Weights of a small GPT-style language model, trained from scratch on English Wikipedia: vocabulary 2048.
MLP neurons of a small language model. Each row is named by its layer, matrix (up: input weights) and neuron, and shows model dimensions 96-191. Each number is 128 + 32 x the weight over its row's rms, rounded and kept within 0 to 255. Numbers have three digits each.
After each neuron's rows, "fires on" lists the tokens most often at its 100 highest values on Wikipedia text that the model never trained on. A number after a token or word is its count.

L6.up1008:137145152121135161173086095123118133068168077140091110091107138164188113146109106092091135159204131135104130114137144152081132116166134195087065095144098119146084129146165174142117154192142165157125097130151104117142179105112101116125081113097163145142109146081080089130139200146184154082
fires on: ":" 22, "ered" 11, "ow" 8, " name" 7, "l" 6

L7.up960:091128068182124138133125154095112155151125120094144088148138149119086181101083163113110064103154101111172150185115108135137123149109179158074104138065106167128149140169161126113116158097110163113108098135130127137114105143144149177105187137131130086113089113155058111154090075083125138110
fires on: " and" 30, "n" 12, "g" 11, "v" 4

L10.up715:163079123156087114117182110159143098138180058129154095095098131052099105094159143122146165136118143078163106054158179118119197143105128180100138161101146055097131138151157144142183122086159101104157103095131184147128172145084130136121178109126112100131150171119129136175160143138139133107
fires on: " C" 27, " Rober" 13, " B" 12, " Rich" 11, " c" 8, " Dan" 4

L6.up204:101184096131156124110149101150174150143122160126087157106128130139143095116129200171171161122134125133061140124121079135164118111205155113162152137106133108128163062123152154144090119106174105147096116162118125092155138129128102156154124162128159093117135119105141116093166082170130183118
fires on: "ac" 19, "or" 17, "c" 12, "ach" 6, "y" 6, "o" 6

L7.up442:158119112173109093107117123129141143166121176136153130145124120162131155117108113133068102081183093117091063150119120185132144092136190129116187120122111154085045154154184088097164086112138147169139110113080126117159070119138085118157132139066139126181158133135124096094155080082112127092
fires on: " (" 42, "v" 10, "id" 8, "n" 5, "arg" 5, "iv" 4

L6.up693:109123065153105112141112163104134171151125150139097114153186189066191171142149131087132118139136119065115134143132147138174128122052124158118080128082125147163181095140130135155105149128160112107181090070118106095093102162157104165150131140161153140078133127143132097143118146121163104135
fires on: "v" 21, "n" 13, "r" 10, "b" 9, "ss" 7

L3.up757:147119161117166202120135057152151118073141122114076174155161165139149146132177163110172138159123111145141201122149108102091104132116123122143111157121167087153185150105115091106123116115152131095103128108155188116124122144124115142086069133149111104126159101134143147147125185135150130120
fires on: "h" 22, "ric" 14, "ish" 10, "omin" 5, "led" 5

L7.up466:172127180170128129116106154095089154141104132135121104108145146110140154129171099166165130139118149120111193124093119093129141116091098151131229174102084099137146120121145196116126122077124149125185156150140086102092130127102144132116146194110118111144204163126107119133086147142201192142
fires on: "s" 27, "ig" 19, "/" 8, " in" 7, " r" 5

L8.up181:164104143088131158107097121040138164049075105109105029110149112082142179096131108089102139096074133124070170184116113096105139136165134122161094147150082097088159104089152071155107104087094111163160110172133100114136142090187199089107155085148176187174102148086084152105117155159154152093
fires on: "ing" 28, " " 11, "us" 10, "ang" 5, "ation" 5, "up" 5

L8.up451:115110069111146112185127130105082193138087071082159124170111165086125132151111125131152114085093140114132161089101078137131159132129133115125212081190086096197126132189098120138113122179142130119158078101149139099121117172111117107110142137176122140042129100071146139092155127172117164111
fires on: " an" 40, "," 14, " and" 7, " |" 7, "ed" 5, " to" 4

L3.up507:128168194037193155082133170061091195120149140143121113144100107132081092096095086097093156130118169166103115196146078159126153131127076165181131104154143098082173126154117127198143154133121143130133109091087119113154101145160111074130116092121160053158110128158120124058135159112149149088
fires on: "ang" 19, " later" 18, "ro" 11, "ud" 9, "us" 8, "ring" 6

L7.up62:161197112145162067154109088110127143075158079167158094132089162180122098062131126070118117128059183116128163164120176098107117064100139143150156135109120205145077090110109132119133090126068122147107164156120190138182101126188095112079109151119146165114157107107127094092185127114146084106
fires on: " b" 23, "B" 16, "b" 14, "-b" 7, "g" 6, " B" 4

L6.up32:140130158174125152148151172110130158124071136156062069147134118134160094140134094153174188145102102086108151159083140116111147129142102108196131154083097140120170120055154130120154186073137139119129135174158123083126162126107163138166111143090103104126131073137118106151101099059155134130
fires on: "ig" 53, "it" 6, "J" 4

L8.up902:130169118094141133128090117132102146112161146115124158211141140116110095121098109119113130090132082178159133156154081101085072130070135169145138120091138143125118112161168148136138148158147147176096148062149142159079118183159101094128145124100210141062119100138154130113143157124146159153
fires on: " f" 54, " F" 36, "f" 7

L9.up500:072059151094090137146173113053061106118119160133126134118114178155106142135109143100118120037131102094159152100118146089140048156103158177074140170119082106139187150063163131144218099162160115168162141157142100104176159120147072167099140132083143132120100105137178083107116167102135115160
fires on: " and" 56, " &" 16, " of" 8, " the" 6, " la" 5

L10.up647:104184080138163150110153129106124144093130107126052154138091136109099134123118117129135162127119140126118164195124071147138135126124103139166113129172122116122136149075146129135134073191154137148201161040165176102141128089121105204110110139083170119162173144069102132081117094142145162165
fires on: " d" 26, "as" 11, " or" 9, "ul" 9, "al" 5, "19" 4

L7.up289:149101157133153136154175146100173157127092155174144149126137122119119146125170097183150151137105086133136205162127109121104086113153062162108156113106091084117171078101111097098068138152197098123096126191153142158145078110122133179146107102078190088091153143119115144170081124185156098085
fires on: "," 68, " and" 9, "out" 7, ":" 5

L9.up171:121140144134119138125141142103093149090108123055149126162141115109138157137064138181185137126060131074180134153144145099175181111137111123083116117179178143139125132060146120149140083155129108156080124109099165146136111180144071145101135128043120154102108115071135145100110147112123164118
fires on: "er" 28, " or" 20, "or" 11, "ar" 8, " a" 6

L9.up291:179086117129168068144158070113142118100165122155111100169115110142120176099152077187109134108090151101127178129149142174100140122046161099142155146128102172153113114146187077134154103164108097167139149112156174129171139135119132142115090072118133115169134102157115055110132124114110055123
fires on: " b" 21, " ch" 15, " Ch" 10, "ab" 8, " B" 8, " " 4

L9.up95:086201148127095180068121167187112141147119140168108128079195162089134067061124117141104153118123176144098152105167126138142198121128136147126119158099123120178099136189130142124111151070120183123076140140123145103150194141107111166081100174099113126143135103154152089158115137172104106165
fires on: "i" 15, "u" 10, "ig" 8, "r" 7, " r" 7, "im" 7

L3.up628:138089173087123103176133114149098109122113126063093116150077032116148164164090120128096114153148153164086170119090118112090108137128148107134170153223133117068130119166129149149137169109196111087103183160103091090137154122175138171157141114139091142112117150178180135156165174057142167096
fires on: " |\n\n" 23, "\n\n" 20, "\n" 12, "te" 11, "==\n\n" 9

L3.up798:120155155153179157203134118099106099139166169076101109104073176159179127125145208174105086145129064143130147165136140093054127116157150045051133088170139062073170138161125105108137099124136110139140095145150126157103117114168114139102075123076115098131178123161150144122116173137100108103
fires on: "b" 23, "ec" 14, "ew" 13, "a" 9, " both" 6, "gr" 5

L3.up571:137164145117116193126088119170139155147124102134085096146055138116109103169182112204099124172134178134086109107157167092121153152144118063181194158089083124096097173150098183129147137126097097143137165110181091128145147154186124160094154150091091177096089141172208117127105128174104146124
fires on: "re" 27, "se" 18, "j" 6, "ch" 6, "v" 5, ".\n\n" 5

L7.up754:130133113136087075166173075107170115117107110121138139199132198106147143113105126100170109137139112128162124127150159156161159087144089091185144107161131136136117111115098117158103134110173076174093121106132102122129119093152136162114138090151109117132120141086114110070159117147180144150
fires on: "t" 18, "s" 10, "as" 9, "e" 9, "it" 7, "aly" 5

L6.up702:183132055106091112164140179073149150095120144094096074168132170127174152132116150119111097192121056103135119139151101197147158076158165121152157105062177098077129180116103148122101093073118095183158146106155136144088134095104093099067137109107102179130175108091140106125186148137119151101
fires on: "ad" 30, "c" 27, "aly" 6, "C" 6, "as" 5

L7.up519:111097169129136132128157115130125114148112126192173145095149144130070172120133103136113121096115064119148175121165052112093057129166119156071141121133116185098129097104099072063146133165189147115192151163120141083169113164157087132122189117110118095117122191090188196098131110145089079139
fires on: "," 33, " of" 16, " and" 11, "s" 5

L6.up582:135084132121152118122106124189102163110157088136098139105140133143096086125130097157171106146173140135162116089125239172109169170166130119185102147125171154146142162103146150156117082151080142133142083100132148105112182136176144079101132139138135099113177136117091163233115138196123125164
fires on: " W" 25, " M" 11, " United" 7, " them" 4, " into" 4, "w" 4

L10.up110:094083058162125126122114118181130075125119123137135130158091164144134118107165151091114121110091146149172167142140141112088127081086192072096128204174165095108103143044129151144132108134154136137063127164151140128140111147088124071157158147074071043104097147092128125105151217174096139108
fires on: " a" 15, "ar" 14, "u" 7, " B" 7, "or" 5, "il" 5

L7.up815:124095122154133157153100178050125131146050107086158112165111168116125112169089083079084085090194098129115125133131133146124114132162118108096163120138152233135105098085169162151120124182139120168169089103126106115102115138162131101073165101072085168128091138094097190106124127117161105175
fires on: " and" 45, " int" 7, " " 6, "l" 6, " h" 4

L6.up967:175084149150163170098127141118114169155074098125160109119137160118128126131148112133190113136196157164105064163118132134158107062094081078169104122139121120147146142147134158164103106162111113153180136115085149170165116090138127067060115122121192177173109140161101141112101110165186067220
fires on: "," 26, "ang" 12, "ast" 8, " four" 7, "if" 6, " six" 5

L8.up811:120143081115189133133105063121139092172133129145109133079159130122125141105135130151160134115106111101113159166163088103157146146080126163149163148094156139091153094102148147121145151094155092092120119130120114091111153070148100105151108090080157131152097168071185138087143096111178096139
fires on: "ri" 18, " he" 18, "p" 7, "c" 6, "oss" 4, "o" 4

L7.up75:156182138151163074106156122091117132137157142095149141097167097085111132098193109088122092123066078116150113157140150072086127100128110125068116120114119118130128163194138092173174124137106159157118033082126101150158134209161142098097168092162103099125137098138125166198138092177159119143
fires on: " |" 57, "," 15, " (" 10, "0" 4, "irl" 4

L6.up71:083126120143160144180116111135115139073157080143115155161155142142119140091118113142086110126093147093157119102134099117040052113120091111103162132119129130101133166163148122112138146123172125209119140098160127198130077155200125177113094082110133148127116104156103064198121168198108112169
fires on: "ion" 35, " and" 12, " " 9, "," 8, "est" 6, " Team" 5

L9.up832:160111110165174160146164148102113136149136147144132165143158093133123096093128106126172176150071159076171168162099112156086118068081190134104115139047163127138119094105136081100145163103165100088153165134141124081086169128111075132109144160126114082146148105161171176111117162103188151112
fires on: " s" 18, "ig" 14, " ex" 10, "n" 9, "c" 9, " contin" 6

L3.up386:166137126171135066116149132144076106155103114124151161086139107136050097173149094132148159140136090158116127091101104112119165098100136163117158180155154098135124128185116170075111128123154124151097081096133197083123133126121139159137094106090102182190140144131122102186124135140086149069
fires on: " St" 20, " On" 20, "ording" 17, "On" 10, "t" 7

L9.up318:157113137165108162081107158086143130117112132127160076171121147117175138090160112099149115131076153124118115156126178128130125131080119130142176150173162078126145105088127109109139114147145139157086103178093191158103138112082062091139178112070070160137064106065087088141149112159146104091
fires on: " a" 98

L7.up71:077194128110104165165151176173114123173131147118156149079106151176083106125104128115124128118138190157089088103132097132095167076130109093109175134097125133145148146136142146153161137108093160099119154219095106108083095116118129146116109140115168057132158118181097175207130137134226141156
fires on: "ro" 15, " |" 15, "i" 13, "r" 5, " which" 4, "h" 4

L7.up292:087161100088145142142150149105125120102104147164116159155102141149103134098108167131107140137185082140154180159100156144149129061114122112165178135112145153157163120161185140096132096073101159151117176071140140103062141136182143152133127110100130151090098092103127150153207145156158140142
fires on: "F" 23, "B" 20, "f" 9, " f" 6, "b" 5, " B" 5

L8.up387:151077139109147157103146082003105161052158171176173112146137137139116105161141104115129074132088163139091130096091117130114187135065098127183100167115116145112160139164111089116123142182081115099131128143068139149117163134150131131153134131087144109123142145129196130108116134152138123116
fires on: "at" 27, " the" 21, "it" 14, " t" 5, "t" 4, " S" 4

L3.up784:147117147111177085154156125162188064108128068096066085144118092156100126138126139125117115127140114149059204153114139173156099145091136178088090163085157056138222173088119089088181106083100097166114138141137114087208141118128076105105102172174149064173153122145101152154148110145139154121
fires on: "art" 15, "ak" 14, "h" 13, "ing" 9, "ish" 5, "an" 5

L3.up371:164139083131158137128101109124131127099175148114103099162080131098120103118095163127114167106115178055167148083094179125125097154107196161155170128116125117153154190145119066130122131102135076132087099191179169147122118108141094099127144120099134143165171100108072076159153119104111186190
fires on: "ot" 14, "tain" 11, "per" 11, "ine" 10, "ach" 10, "ide" 8

L9.up234:145076100091225123199154136148099221156151177167086153139172126157073097112053115082141125122182092115164144162113163106123160086132124107127138148110104106112119144158149158169115128135100117099202098142174159105101150183158148129085141098114110050068138119110102165134157201149141159134
fires on: " B" 14, " War" 12, " b" 11, " S" 7, "b" 6, " r" 6

L9.up481:084130076109094121160120173104113193135082167081126126125084166127063074161180126075181194120082090120196129152148094119167080152149142105162120110174122080089147129176127138138097160134108145160197073157136107088149145131162071097133108119144102134072091140105177110185145100156105122179
fires on: " |" 29, " under" 9, " do" 8, " to" 7, " dec" 5

L7.up802:176055137079116107149129135069151126153143130164135181114139202171144160112090112153071114151076162110086199134088123112067108097101040148140133133117096148112137132096137105092148117129144125110090135133166154145136072089114093189135099155158119141101132130142095128128058161185114142128
fires on: " and" 15, "th" 12, "ro" 8, "est" 6, "ra" 5, "ast" 4

L10.up185:087119068105068096115148126160163170164158116128163122098132134180075072111170089085091110127136142114133104109142200121103138108161145112091138150167164129146114114168113152164124084159093125072136088106131144104121190145145171108076176098134119147171186100082088106181117123140162093112
fires on: " W" 30, "W" 17, " B" 17, "w" 7, " N" 5

L9.up932:104085120141116155134149149149088116153117133090135087092113149125113062155133132111128124130134083115140127098074161177097184130119081075158136155131085129100091088117100094106233111103091122063140093141159139164186209158086134110070139144136129099155130155097098149135134148148154151162
fires on: " C" 20, " c" 16, " K" 13, " Sh" 10, "c" 5, "k" 5